From a checkpoint of a small transformer trained on Wikipedia: a variant of Adam for these matrices.
MLP neurons of a small language model. Each row is named by its layer, matrix (gate and up: input weights; down: output weights) and neuron, and shows model dimensions 128-255. Each number is 128 + 24 x the weight over its row's rms, rounded and kept within 0 to 255. A neuron's up and down rows have the sign that makes its largest values positive.
Before each neuron's rows, "fires before" lists the tokens most often just after its 100 highest values on Wikipedia text that the model never trained on; "fires after" lists the tokens most often just before its 100 highest values on Wikipedia text that the model never trained on. A number after a token or word is its count.

fires before: "0" 37, "6" 11, "7" 11, "9" 10, "3" 10, "4" 9
fires after: " 0" 18, " 1" 16, " 6" 12, " 2" 11, " 3" 10, " 4" 7
L5.gate277 [108 148 114 134 158 133 105 110 125 114 105  84 104 158 132 119 129 157 162 144  99 138 141 125 145 135 159  97 118 138 134 138  96 111 118 139 124 116 102 112 151 118  95 123  80 137 166 153 124 132 149  95 113  91 140 125 111 156 123 136 113 144 146 197 107 103 123 173 128 124 127 169  97 107  88 141 138 170 102  89 153 125 161 168 146 108 132 177 110  92 152 128 123 156 144 148 160 174 118  85  66 148 135 152 180 111 123 109 121  92  70 117 122 113 131 118 136 115  91 126  83 135 125 162 143  86 151 121]
L5.up277 [145 140 125  84 114 104 150  98 125 148 132  79 130 110  62 115 108 170 147 170  93 111 129 132 107 149 123 133 106 160  84  98 133 124  90 152 130 135 112 139 113 118 141 159 110 125 174 142 142 151 116 120 167 121 117  88 105 127 100 111 138 115 144 103 144 135 127 164 110 130 142 166 127 146 125 145 121 129 139 187 141 128 136 180 147 122 131 174 122 128 141 110 112 142 157 177 133 127 124 173 100 114 129 101 136 138 169 114 162 159 138 129 144 116  78 127 153 148 120 142 134 108 152 136 136 129 148 163]
L5.down277 [135 146 100 163 140 178 157 130 126 171 143 108 126 164 115 135 107 139 118 126 131 109 148 147  91 149 184 109  86 133  74 126 123 124 114 170 100 171 111 154 100 133 122 129 103 105 125 146 113 187 141 125 128  77 114 139 138 152 120 115 106 131 106  94 177 115 122 131 121  78 112 130 100 111  90 155 108 128 157 140 144 106 131 161 155 161 143 119 118 124 101 134 134 115 148 125 141 126 155 111 137 152 135 141 146 135 105  73 147 119 134 115 116  85  89 156 145 134  79 163 144 164 110 158 119 140 153 125]

fires before: "an" 14, "ed" 11, "a" 8, "ff" 7, "z" 7, "k" 6
fires after: "f" 26, "c" 12, " A" 8, " F" 7, " G" 6, " B" 4
L2.gate125 [166 146 170 122 143 126 113  87 176 151 155 100 143 136 146 137 111 149  92 137 132 134 117 133 129 152 125 154 134 106 146 139 131 127  67 104 142 122 144  58 156 164 140 151 126 133 146 155 101 138 143 138 119 131 103 116 117 144 148 139 137 131 146 134 142 110  90 164 141 166 188 126  96 108  95 113 125 168 130 106 116  87 135 168  98 126 116 133 149 164 145 119  91 135 105 140 107  80 123  89  92 112 140 157 125 167 129 123 184 138 141 161 118  73 132 128 137 124  79 169 106 106  84 100 161 111 155 120]
L2.up125 [175 140 124 146 147  90 112  80 126  95 136 165 139 108 141 116  82 120 140 125 115 129 156 130 130 151 114 127 108 113 143  81 144 152  98 124 132 116 185  93 164 122 154 126 143 145 144 131 136  93 123 170 145  95 139  74 116 133 149 118 149 140 146 103  91 103 103 112 126 124 135 128 125  95 170 122 142 169 108 139  93 126 134 138 112 130 109 119  90 103  94 150  84 129 128 175 107 121 123 118 152 119 124 136 135 134 176 129 169 150 154 141 149  90 138 111 109 160 127 107 138 144 149 122 134 137 162 153]
L2.down125 [125 133  98  67 136 166 124 100 140 141 136 126 122 148 114 166 138 146 160 140 136 145 156 153 154 132 101  93 114 144 120 101 122 106  91 151 193 123 125 109 116 122 160 119 133  91  76 104 104 102 137 109  91 121 164  93 127 146 125 113 160 101 125  99 104 123 129 131 131 142  90 125 105  79 154 118 158 133 141 142  82 113 117  85 172 112 147 161 145  98 142 135 136 131 160 128 164 167 120 154 115 142 131 178 118 139 138 179 127 112 124 120 163 157 171 119 102 117 133 135 184 137 134  96  96 116  94 123]

fires before: "ation" 31, "ent" 13, "ed" 10, "ated" 7, "age" 6, "ate" 5
fires after: "op" 18, "l" 9, "it" 9, "al" 8, "ang" 6, "ad" 5
L8.gate371 [147 161 122 127  93 155 139 118 127 122 134 132 134  93  95 128 133 115 133  94 147 115 110  93 137 126 130 115 119  79  88  88 130 115 150 126 124 129 108 124  92 144 124 167 125  90 159 102 138 132  96 125 123 113 120 104 132 130 114 160 161 140 114 181  86 113 129 153 106 136 158 111 172 122 157 168 103 147  99 106 152 132 128 106  98 138 109 136 117 141 140 135 118 106 102 138 166 101 115 127 122 163 130 150 128 170 146 117 132 135  82 138 164 132 117 129 168 115 151 141 120 133 146 176 145 143 129 170]
L8.up371 [168 113 158 104 141 123 116 152 132 141 121 139 152 126 131 216 159 168 141  96 166 155 137 126 118 124 120 129 163 146 108 126 157 170  87 145 120  90 157 140 153 138  97 148 119 144 159 149 141 126 137  91 128 138 140  99  82  34 170 110 144 147 142 113 112  87 105 139 137 140 121 174  97 107 140 112 140 145 113 126 151 150  97 139 143 173 137 124 138 154 109 118 141 145 132 136  87  96 147 115 173 149 153  82 108  98 157 162 154 135 151 119 182 151 149 107 185 123 120 124 114 110 147 118 112 119 129 128]
L8.down371 [144 147  63  89 106 147 101 140  95 140 114 142 156 145 151 125 149 139 118 154 156 158 131 123 117 148 100  91 139 115 134  87 139 115 153 168  98 129 107 106 124  98 133 161 137 103 136 138 119  91 136 135 136 126 102 164 129 195 106 169 155 120 154 169 121 160 130 138 131 103  94 139 145 155 144 118  86 117 126 130  83 128 122 149 117  85 139 127 144 119 131  77 123 160 137 120 161 152 113 135 113 146 114 107 192 124 139 130 158  91 100 165  87 145  93  88 114 115 112 118 102  94 147 121 119  93 106 174]

fires before: "en" 19, "ak" 10, "w" 7, "es" 6, "ing" 5, "l" 4
fires after: " g" 45, " G" 21, " b" 18, " B" 8
L5.gate52 [130 136 164 116 144 151 146 145 118 123 128 140 138 171 141 102 108 143 123 128  85 172 135  82 116 179 134 163 112  86 128 135 136 100 146 123 124  74 127  83 144 145 153 157 121 145 133 131 129 116 124 137 118 109 115 125 127  80 142 120 138 147 184 111 141 103 154 142  70 125 120 151 150 131 119 136 146 106 114 137 111 168 119 179 110 134 142 141 157 160 129 126  69 119 163 133 139 169 141 110 137 112  99 119 158 100  93 110 102 147 113  84 139 141 118 120 142 148 143 148 113  95 127 109  87 139 131 124]
L5.up52 [105 161 133 123 131 118 139 161  76 180 124 144 124 153 162 126 117 191 133 103 130 135 114 132 132 143 162 132 126 107 111 163 158 175 143 139 143 120 108 161 141 144 158 127 140 125 114 139 136 121 157 128 115 131 160 114 157 124 128 121 158 124 141 173 136 144 122 105 149  97 128 123 180 137 149 158 162  82 102 112 136 122 150 111  97 204 125 138 136 111  85 130 153 188 123 113 130 145 188  92  93 175 158 159 153 108 126 141 116 129 117 116 115  92 174 132 145 149 115 137 123 137 154 105 151  91 137 162]
L5.down52 [128 157  86 130 136 161 126 149 146 146 142 129 161 159 144 131  94 100 132 144 138 121 167 101 159 110 156 111 116 131 168 115 124  99 157 115 114  43 117 104 150 155 143 124  78 164  99 107 114 132 136 146 183 134 117  85 154 126 110 152  98 165 135 123 141 100 127 146 169 159 156 158  92 124 147 112 130 116 143 134 143 152 100 162 133 119 142  95 115 124 129 109 130 106 137 116 137 162 124 111 125 114 156  91 123 104  98 134  88  96 100 114  98 134 161 158  94 157 124 160  94 143 128 144  77 152  97 129]

fires before: "ing" 28, "en" 10, "w" 8, "es" 4
fires after: " g" 22, " h" 15, " le" 13, " G" 11, " te" 9, " he" 6
L6.gate609 [ 98 129 146 138 111 161 168 189 134 142 159 126 146 132 112 107 148 118 106 124  80 140 124 118 102 164 130 120 109  92 115 157 115 102 142 187 104 120 145 130 165 130 118 163 141 176 127  99 140 122 143 117 127 109 118  92 165 130  89 143 131 128 169 140  91 101 152 160 110 114 126 154 159 103 105 161 136 149 121 136 110 133 127 165 126 128 158 147 141 126 105  90 114  98 137 113 116 126 137 114  85 120 147 125 185 166 107 130  93 161 139 110 131 131 116 131 134 134 109 158 125 105  82 121 106 174  86 136]
L6.up609 [121 108 108 137  90 126 156 194 111 144 130 129 143 143 114  98  95 122  79 127  99 155  93 166 108 144 137 156 123 129 117 166 108 179 160 178 140 129 120  94 104 159 159 189 169 141 159  78 166 188  99 152 146 115 112  86 116 136 121 105 125 128 162 108 147 126 137 141 110 102 138 100 119 107  50 162 165 112 127 147 143 130 116 119 113 148 153 129 107 129 129 127  73 119 126 146 134 143 112 121 135 156 127 131 149 127  83  75 138 111 115 126 154 134 148 162 102 135 127 111 129 115  89  92  96 148 111 136]
L6.down609 [111 145 114 133 123 163 102 142 130  90  97 154 127 120 144  82 116 119 163 131 135 137 159 115 124 120 134 140 136  95 113 139 126 129 129 153 182  80 118 130 128 112 118 110 173 114 145 142 163 139 111 138 167 137 115 126 133 166 113 103 164 140 129 136 135 165 116 130 141 139 105 140 158 174 157 126 151 109 140 166 150 124 152  74 123 134 130 139 122 169  84 132 115 150 123 160 153 132 179 171  96 106 158 127 113  95 116 156 151 135  64 136 118 128 145 103  92 118 118 103 186 121  94 101  92 102 123 172]

fires before: "em" 18, "e" 12, "t" 12, "es" 6, "er" 4
fires after: " c" 20, "c" 17, " C" 12, " cl" 8
L5.gate563 [111 166 167 170 129 145 109 112 187 143 153 149 128 105 122 116 112 188 142 156 132 127 154 136  74 136 139 133 154  76 106 118 130 100 124 109 161 152 135 115 165 164 143 125 157 149 111 114  88 144 114 164  83 135 112 132 107 126 123 151 156 156 156 134 140 100 138 130 102 104 148 162 116 126 136 120 141 141 117 111 176 119  87 167  93 105 136 134 106 149 114  85 116 147 122 162 122 116  80 130 105 144 175 135 168 154 111 142 149 129 110 114 184 149 102 118 125 140 126 185 126 107 173 134 159 141 110 124]
L5.up563 [125 147 139 114 143  80  59  97 157 123 115 141 127 150 106 117 122 113 140 130 147 106 126 141 144 126 171 110 104 112 119 151 127 141 135 116 113  98  91 122 126 108 154 180 140 103 140 116 103 156 171 102 118 145 148 162 150 106  85  85  97 161 136 173 117 136 137 168 139 135 156 124 160 111 134  97 107 112 129  71 145 103 131 136 126 151 138 120 146 166 164 115 131 125 158  99 140 181 119 141 126 133 139 122 136 146 147 120 110  79 109  86 119 115 108 171 126 136 146 137  81 108 158 120 134 163 129 125]
L5.down563 [163 106 116 171 151 112 118 129 155  96 126 159 130 107 137  94 132 155 150 167 144 126 150 156 115 144 119 156 119 111 121 101 151  97 155 128 128  97  80 115 152 182 109 165 143 158  97 172 125 149 150 126 156  90 135 135 142 149 127 123 151 122 151  86 133 142 140 119 152 139 144 111 125 116 191  87 117 117 185 118  96 126  88 113 108 101 107 130  83 109 136 130 111  78 112 134 136 140 178  84 126 124 117 131 102 128 159 143 131 115 125 145  88 114 127  85 121 151 159 124 108 127 116 117 114 107 106 129]

fires before: "6" 18, "7" 18, "0" 14, "5" 11, "9" 8, "4" 7
fires after: " 6" 20, " 5" 13, " 7" 11, " 4" 10, " 1" 10, " 3" 9
L5.gate92 [111 154 168 163 132 150 107 101 141 110 125 150 111 112 146 137 103 154 104 112 143 143  87  91 152 139 123 153 119  88 104 169 148  94 153 146 116 149 166 120 118  82 162 151 113 118 170 123 100 114 117 116 152 154 112 133 141 148  90 129 121 144 105 132  98 117 119 151  91  98 150 163 129 144 169 166 116 100 144 125  79 125 119 126 117 166 154 150  48  87 122 132 110 128 147 119 140 133 141 128 185  99 103 114 146 158 152 114 146 149  98  71 118 101  77 119 169 145 110 123 112  93  95 144 107  88 145  91]
L5.up92 [124 176  95 123 145  79 127 122 116 148 129  74  92 151 120 100 106 137 100 171 159 109 126 142  75 154 143 151 135 107 146 150 114 121 126 136 114 106 126 130 146 147 136 147 125 150 134 122  87 184 106 118 147 117  89 148 105  98 125 130 117 134 123 125 122 141 124 120 130 144 117 138 125 110  91 141 179 167 116  99 156 135 124 135  96 126 126 122 144 134 143  69 101 185  82 125 154 168 134 112 105 161 113 128 119  99 113 102 145  82 123 100 111 142 165 115 106  97 106 133 134 146 137 110 150 140 119 133]
L5.down92 [ 82 135 131 125 162 166 135 117 110 127 134 123 124 144 142 118  96 156 114  97 163 116  98  71 138 133 153  88  88 108 123 132 174 109 154 145 127 183  95 156 113 120 115 167  82  97  98 170  91 115 126 132 151 125 124 111 143 121 121 121 109 135 113 107 190 145 137 139 123 114 130 115 121 144 150 167 124 129 123 131 164 151 118 110 118 200 132 114 111 177  83 116 160 133 130 123 126 104 160  90 127 148 104 162 125 141 107 119 164 125 141  78  96 120 110  77 102 109  94 106 100 112 132 102  81 124 102 102]

fires before: "t" 21, "ed" 21, "em" 5, "0" 5, "2" 4
fires after: " c" 25, " bu" 13, " the" 13, "a" 7, " ad" 5
L8.gate434 [157 140 117 118  89 176 156 116 138 107 117 105  81 171  96 123 107 116 151 169 141 118 105 122 123 125 118 115 140 140 137 158 102 115 126 113 142 141  87 133 120 121 135 145  84  95 127 161 105 137 118  91  96 104 148 130 126 120 107 140 135 109 187 143 145 143 117 178 102 153 132 140 117  98 160 156 170 171 147 145 145 173 106 141 113 123 119 139 135 154 138 105 128 157 176 117 135 121 144 140 106 157 165 106 136 150 106 157  97 122 124 141 149 120 135 122 139 142  97 126 132 136 162 152 149 105 137  81]
L8.up434 [120 168 197 134 109 146 158 120 156  97 131 113 117 150 123 121 138 151 136 113 122 137 145 170 127 171 159 112 119 150 137 155 115 143 104 179 166 114 126 105 128 139 160 160 153 123 148 159 100 154 120 165 132 129 160 151 135  93 138 130 138 147 132  98 134  99 141 138 107 139 112  91 138 124 123 103 126  90 142 182 165 119 155 148 169 138  99  91 132 134 145 126 117 105 145 119 120 112 112 134 119 143 115 121 131 123 115  86 102 155 160 144 131 189 152 139 105  99 117 142 118 146 170 126 149 142 114  97]
L8.down434 [132 183 130 156 137 127 126 128 117 137 160 195 142 172 120  84 153  93 108  90 141 107  92 149 155 122 103 129 161 148 111 102 102  99 130 173 117 131 131 145 134 116 104 165 153 111 106 128 131 117 130 130 115 137 151 136 106 126  99 134 132 154 104 141 106 145 124 103 104 117 120 151 123 141 117 142  90 181 145 112 133 110 143 125 123 104 118  96 172 124 131 160 130 139 128 163 121 119 164 108 129 142 104 133  55 158  80  95 132 120 114 104 106 141  93 115 120 115 119 115 152 114 140 142 133 126 128 168]

fires before: "u" 19, "c" 16, "ent" 8, "ist" 7, "ad" 6, "ab" 6
fires after: " cont" 23, " pr" 10, "m" 9, "v" 7, "l" 7, "r" 6
L8.gate552 [171 135 111  85 131 135 109 148 183 119 140 101 158 126 101 137 146 103 162 133 106 118  96 107 118 152 107 114  93 118 136 159 149 124 126 148 176 143  88 105 119 122 132 157 110 142 142  94 103 174 157 157 101 179 175 113 104 130  97 154 132 149 106 144  79  96  83 113 105 139 121 156 115 117  72 148 104 156  89 140 126 157 147 147 108 146 123 159 111 123 105 105 144 135 101 164 154 146 156  97 121 157 105 114 182 164 147 126  91 103 106 167 162 155 146 119 157 145  99 142 126 102 151 163 152 116 137 117]
L8.up552 [147 109 109 147 137  93 134 142 121  87 141 136 101 110 134 142 155 112 178  88 145 136 119 149 119 130 114 134 116 177 111 142 146 174 129 168 109 104 141 103 133 146 107 110  95 143  99 124 138 107 171 138 123 138 146 133  96  91 141 137 185  92 143 133  72  89 122 104 153 149 151 162 140  96 145 129 125 109  68  97 147 102 167  95 136 117 125  93 125 113 130 157 122  89 111 128 142 122 166 106 165 135 131 114 131 146 129 137  87 175 163 142 137 143 158 154 151 123 128 183 116 125 160 148  87  89 114 111]
L8.down552 [121  99 104 135 129 123 149 142 102 181 132 123 159 116 150 187 135 128 169 112 171 149 152 167  83 135 111 137 112 134 142 107 152 124 134 105 136 130 114 127 153 131 115  88 178  86 142 119 148 124 152 129 110 126 112 157  76 162 130 134 129 151 119 130 127 118 123 122 152  98 150 168 125 127  88  88  92 131 105 134 130 118 155 134 158 149 142 151 152 121 119 102 135 115 130 122 144 136 156 119 127  77 110 108 170  82 122 125 130 152 125 126  94 142 115 144  94 138 175 117 114  81 130 163 157 109 154  64]

fires before: "R" 19, "z" 17, "k" 6, "S" 5, "T" 5
fires after: " B" 21, " M" 14, " G" 11, "C" 9, " P" 8, " b" 6
L2.gate593 [138 130 124 155 116  87  85 119 166 110  98 130 147 117 155  88 119 107 140 122 151 162 105 109 132 157 116 200 131 116 144 103 128 110 105 114 137 128 116  56 156  98  81 136 106 105 124 132 122 116 162 116  89 103 172 112 136 155 123 172 102 145 111 131 118 100  76 116 115 152 170 129 126 114 148 110 125 138 136 124 127 102 165 135  90 158 102 137 111 140 139 107 126 120  92 129  87  84 128 113  96 159  96 135 134 138 105 155 138 166 140 140 143 112 106 138 149 125  91 128 118 106 121 126 148 124  99  87]
L2.up593 [105 136 163 118 168 141  82 103 127 133 144 112 112 137 139 140 137 137 121 133 139 141 158 130 128 224 120 156 145  98 166 123  89  94 126 132 131 125 146  86 182 121 102 164 106  88 108 124  78 165 130 130 125 142 134 105 134 124 112 132 115 147 109 184 124 137 131 140  96 143  87 129 137 124 109 148  99 109 147 147 125 135 167 160 102 161 154 133 104 143 174 123 124 138 191 121 151 127  94 139 111 122 116 182 166 105 129 177 124 122 118 104 126 116 109 109 119 100 109 118 107 113 151 123 103 134 126 121]
L2.down593 [173 105 122 148 118 152 125 113  86  95 198 121  96  88 152  81 115 147 110 177 117 123 118 188 148  81  99  92 136 138  84 105 127 106 111 139 141 132 113 132 108  54 114  97 121  87 109  98 143 116 131 160 133 160  95 162 132 130 115 105 106  80 141 123 108 144  94 115 104 124 146 127 122  99 122 115  91 149 133 145 117 142 105 142 141 137 148 151 146 133 128 116 143 151 111 123 119  98 145 130 141 193 141 115 123 105 119 117 117 164 114 118 135 140 105  83 133 104 100 127 145 143 139 105 148 119 159 135]

fires before: "er" 28, "e" 10, "it" 8, "ers" 7, "ard" 5, "le" 4
fires after: " p" 22, " U" 9, "b" 8, " H" 8, "os" 7
L8.gate554 [106 153 155 132 134  99 135 134 131 167 131  90 149 146 120 129 151 126 137 137 102 114 140 122 141 144 114 165  94 114 127  95  94  87 102 163  90 131 120 123 162 132 138 112 139 102 129 125 156 140 122 132 138 159 109 155 154 113 129 128 141  89 124 147 102 152 148 107 108 132 130 125 154 145  96 135 174 172 108 112 173 129 125 114 112  89 116  81 139 143 133 112  94 146 106  98 131 118 166 103 154 188 145 148 127 197  96  89 133  97 125 116 146 102 116 136 153  69 144 127 140 142 105 139 124 159 105 113]
L8.up554 [100 131 125 156 146 138  94 142 157 143 115  80 119 150 155 124 202  85 140 108 124 134 109 198  89 142 145 110 140 167  90 116  99 116 112 153 119 127 129 107 172 129 172 125 102 118 130  99  93 137 122 123 140 121 102 141 163 138 107 142 118 170 118 136 100 110  92 110 121  98 132 129 155 125 131 133 121 165 118  99 111 126 115 146 124 131 130 125 158 170 192  84 101 124  76 115 173 119 137  88 128 132 128 145 112 157 125 129 119 123 116 136  91 126  99 143 116 103 140 155 110 124 108  95 133 145 132 120]
L8.down554 [153 145  73 149 135 115 126 106  98 154  88 128 163 138 149 161 128 109 162 124 126 158 136  95 126  67 154 107 123 141 125 156 108 140 111 126 118 122 155 169 130 155 112 133 113 154 103 152 163 121 113 115 142 129 119 133 110 187  90 135 113  75 119 110 120 150 156 165 116 106 177 172 134  91 107 117 125 110 131 137 144 164 123 124  90 146 152 129 136  87 150 149 157 125 144 144 142 105 108 114 147 147 127 134 124 142 159 113 117  97 177 150 109 150 105 127  95 149 138 164 130 147 168 116 110 158 134 157]

fires before: "e" 23, "y" 12, "el" 11, "ern" 10, "ch" 6, "es" 6
fires after: " m" 32, " c" 15, " M" 14, "is" 8, " b" 7
L5.gate598 [109 113 159 129 139 138 125 109 120 136 135 161 139 127 153 143 113 144 153  98 130 161 123 123 130 105 129 129 138 103 127  94 129 135 114 139  82 143 156  70 150 120  96 136  97 141 125 106 126  80 132 136 113 147 157 148 130 123 134 167 148  93 142 126 178 156 110 101 122 124 155 127 137 155  86 127 165 137 148 117 135 127 130 137 131 152 123 137 106 152 140 135 105 135  95 134 138 164 138 125 100 109 124 125 171 139 128 138 135 152 104  79 153 153 112 147 137 108  99 151 130  76 143  84 139 132 137  83]
L5.up598 [119 140 164 175 148 133  67 134 142 137 122 127 159 176 180 147 122 113 132 149 163 122 132 154 140 117 147 147 122 108 163  95 150 149 102 166  67 152 149  96 140 140  83 145 136 149  80  95 151 126 143 143 103 136 152 140 113  99 127 166 137 129 121  99 139 150 127 110  91  99 132 129 116  99 123  98 132 151 158 126 173 136 150  98  98 170 109  80 118 169 154 149  97 151  85 136 115 168 137 121 121 112 151  85 120 112 138 116 121 127 152  89 156 149 127 175 164 116  82 117 134  93 126  78 144 120  75 109]
L5.down598 [154 145 151 133 170  85 144 139 160 142 106 129 108 178 166 114  77 134 140 154 157 116 118 111 154  96 108  97 116 180 142 139 117 114 142  77  88 149 138 176 117 154  96 157 151 130 131 130 115 111 123 142 151 118 152  84 104 111 140 125 108 107  99 136 105 124 128 128 108 119 171 146  70 102 150  94 145 134 123 138 104 160 116 107  94 128 107 106  96 127 132 159 124 115 140  99 138 135 153 105 130 154 120 160 140 164 159 142 108 171 151 135 140 131  98 144 123  82 142 141 117 145  95 177 116 122 159 122]

fires before: "or" 19, "ect" 13, "ed" 8, "us" 5, "a" 5, "es" 4
fires after: "u" 21, " e" 19, "l" 6, "pl" 5, " " 5, "i" 4
L8.gate497 [128 160 103 118 164 122 123  82 126 101 149 137 191 133 120  89 135 163 112 137 154 162 111 132 102 130 102 102  69 117 152 118 104 138  82 114 100 102 126 124 129 107 125 117  94 105 141  96  76 205 127 127 119 107  88  89 140 112 133 146 101 108 123 153  93  61 168 141 151 117 171 136 132 129 146 137 132 183  87 120 122 173 111 140  94 119 103 151 137 159 139 142 133 108 111 164 116 119 137  91 137 132 134  97 123 168 148 151 138 129 142 118 159 100  98  98 112 133  95 122 155 156 142 152 107 118 110 125]
L8.up497 [105 130 117 161 154 144 165 122 137 145 139 156 128 157  63 142 128 117 132 160  94 180 111 143 128 100 155  98 144 146 123 104 112 148 115 137 140 117 141 105 153 134 109 146 123 136 114 141  89 121 122 145 107 117 121 117 131 125 126  87 115 141 118 128 170 161 166 145  88 118 119 176 118 152  76 137  82 131 175 143 113 131 114 157 178 164 153 123 164 130 145 154 108 152 155 148 148 148 130 146 169 144 109 143 119 112 161 108 117 137 131 124 130  94 166 165 158 104 177  96 111 146 138 109 119  93 106 183]
L8.down497 [172 143 135 145 126 130 113 106 109  86 135 167 127 139 140 137 159 160 142 121 146 151 131 134 129 127 128 118 117 107 120 174  91  97 164 114 104  98  94  91  85 143 169  94 147 116 104 144 158 133 144  76 138 111 133 127 115 136 140  86 158 152  83 137 126 102  92 143 128 138 133 102 121 128 128  97 165 121 146 101 113 166 113 156 145 146  81 180 172 162 166 104 121 123  71 146 132 119 154 124 118 126 148  88 180 170  88 144 140 102 140 102 128 105 132 133 103 132 126 142 138 104 116 115 153 121 136 152]

fires before: "es" 23, "ed" 8, "ou" 7, "y" 7, "ial" 6, "ing" 5
fires after: " f" 12, "i" 11, " " 10, "ear" 8, "in" 7, " c" 5
L6.gate481 [147 108 114  83 130 127 121 128 141 140 153 125 141 157 133 145  81 147 131 114 116 153 117 164 112 127 115 134 149 137  97 135 140 169  69 147 108  99 126 113 191 109  95 109  84 148 142 115 131 156 148 134 142 129 160 117 184 151 100 181 157 147 153 116 116  86 126 127 141  89 166 110 136 142 163 175 131 171 119 174 107  95 106 145 131 135 107 143 133 126 134 132 117 119 101 100 150 141 152 148 125  99 145 137 126 139 103 142 114  84 142  96 146 129 115 106 136 122 120 157  74 132 158 107 131 118 124 135]
L6.up481 [143 121 127  77 145 122 127 100 162 131 124 113 112 153 124 124 122 132 156 117 158 121 126 135 115 113 111 122 130 159 128  97 158 163  70 126 128 113 132 150 145  94 133 128 108  97 116  91 137 144 127 130 116 124 127 108 178 140  98 126 117 115 151 113 119 128 142 126 133  80 154 131 130 149 176 146 166 117 133 174  99 141 115 129 153 129 114 139 107 149 127 103 124 105  70  91 126 136 169 156 168 104 125 108  98 154 139 138 151  91 153 136 137 171 123 124 101  98 146 161  62 102 123 122 123 121 171 180]
L6.down481 [105 126 129 135 147 100 168 144 168 126 106 168  76 108 144 124 141 155 102 139 127 129  81 136 102 103 125 160 162  93 118 120  91 172 148 143 128  93 130  82 124 134 130  92 130 106 118 141 142 150 137 118 168 118 107 105 108 101 109  89 130 139  86 117 140 127 121 108 118 144  98  96  82 146 130 131 104 120 139 148 137 113 141 148 141 212  93 138 206 129 152 139 142 145 145 128 152 150 191 145 114 170 107 116  83 149 146 144 123  99 136  90 143 112 158 169 116 134 152 120 161 156 143 118  97 145 103 109]

fires before: "{" 15, "al" 12, ":" 10, "ed" 9, " " 6
fires after: " T" 17, "m" 13, " n" 10, " I" 5, "6" 5
L6.gate152 [143 160 139  82 145 146 142 111 147 128 124 156 128 134 135 113 111 144 102 111 103 123 125  71 188 200 132 132 115 114 122 109 118  64 120  95 153 132 118  76 167 133  90 122  98 206 116 121 107 125 147 120  93 144 118 129 140 102 132 105 138 127 185 114 154 104 123 136  86 120 126 147 137  77 143 116 186 132 136 106 100  90 147 160 152  97 121 121  87 120 142 129 105 158  99 148  98 144 116 122 157 126 102 123 128 156 119 138 161 144 107 126 104 132 110 144 175 122 106 138  86 172  97 132 121  68 132 120]
L6.up152 [121 116 123 155 169 133 137 110 157 113 105 161  98 115 148 157 124 145 135 128 129 127 121 150 103 129 131 125 128  90 131 141  87 166 136  91 144 146 140 110 137 122  73 142 129 149  94 133 128 132 148 168 143 175 172 171 153 165 161 126 111 146 130 150 128 160  96 155 153 119 135 112 118 119 111  92 122 137  95 133 142 138 144 137 104 138 142 142 151 111 152 131 169 157 144 122  86 152 104 173 118 149  86  88 157 127 129 176  92 104 101 154  88 134 149 142 174 136 102 119 131 155 130 172 126 106 140 109]
L6.down152 [131 136 135 123 134 132 153 121  97 124 132 192 146 139 152 149 141 114 130 122  94 114 159 126 121 162 137 145 119 139 137 119  88 109 131 139 131 158 145  86 105 144 150 107  98 102 140 125 126 148 185 158 137  98 133 144 159 113  89 175 123 146 110  97 152 128 149 118 157 148 149 163 118 144 126 164 142 107 112 148 127 148 168 143  93 126 109 145 118  99 141 116 149 131 125 142 101 125 183 125 104 135 163 127  85 138 103 107 137 140 122  91 137 146 109 119 153 114 153 125 145 157 122 120 128 103 141  95]

fires before: "ed" 26, "S" 11, "e" 7, "ure" 5, "ing" 4, "es" 4
fires after: " m" 19, " U" 11, " f" 8, " comp" 7, " M" 5
L8.gate393 [156 163 157 150 128 181 155  84 158 137 127 141 123 159 104 130 122 132 115 143 116 127 115 139 102 147 133 142 127 138 156  81 108 143 108 118 105 115 134  95 142 144 153 146 112  84 125 108  85 142 101 135 141 126 144 158 172 157 127 173 198  96 156 106 102 125 116 141 105 127 127 124 130 125 162 171 138 152 117 109  76 130 110 153 123 178 122 166 131 120 109 133 108 135 166 104 125 123 174  95 125 121  89 126 128 144 147 139 123 117 154 139 123 156 122 143 142  99 109 182 160 103 118 115 123 110  93  93]
L8.up393 [119  72 129 137 125  79 111 108 113  83 132 150 122 136 131 150  82 111 180 106 129 128  84 117 134 106 113 116 158 127 146 144 105 155 129 109 130 139 108 126 109 159 108 137  79 122 141 133 141  67 139 145 110 125 180 120 127 151 112 178 137 149  82 115 162 141 109 109 131 152 190 155 143 119 129 135 160 131 133 116 126 142 188  98 120 152 147 112 108 121 126 126 148 147  89 121 111 102  95 124 121 130 113 140 114 134 139 160 109 131 153 125 117 163 157 110 122 140 100 124 144 125 190 128 128 166 153 156]
L8.down393 [142 169 108  89 119 112 153 133 175 144 123 128 150 130 142 176 168 101 120 123 132 124 137 121 103 127 137 129 102  95 122 102  97 124 172  99  69  98 159 144 103 148 169 162 146 164 119  93 100 134 139 138 113 122 118 118 137 124  95 155 123 139 143 112 106 171 198  94 135 122 130 143 142 149 150 145 149 121 114 127 148  96  73 164 133 113 134 149  90 142 117 107 132 114 109 141 113 162 141  82 155 118  85 135 135 165 151 124 127 117 103 155 126  96 180 159 120 163 140 125 131 102 135 114 101 138 131 114]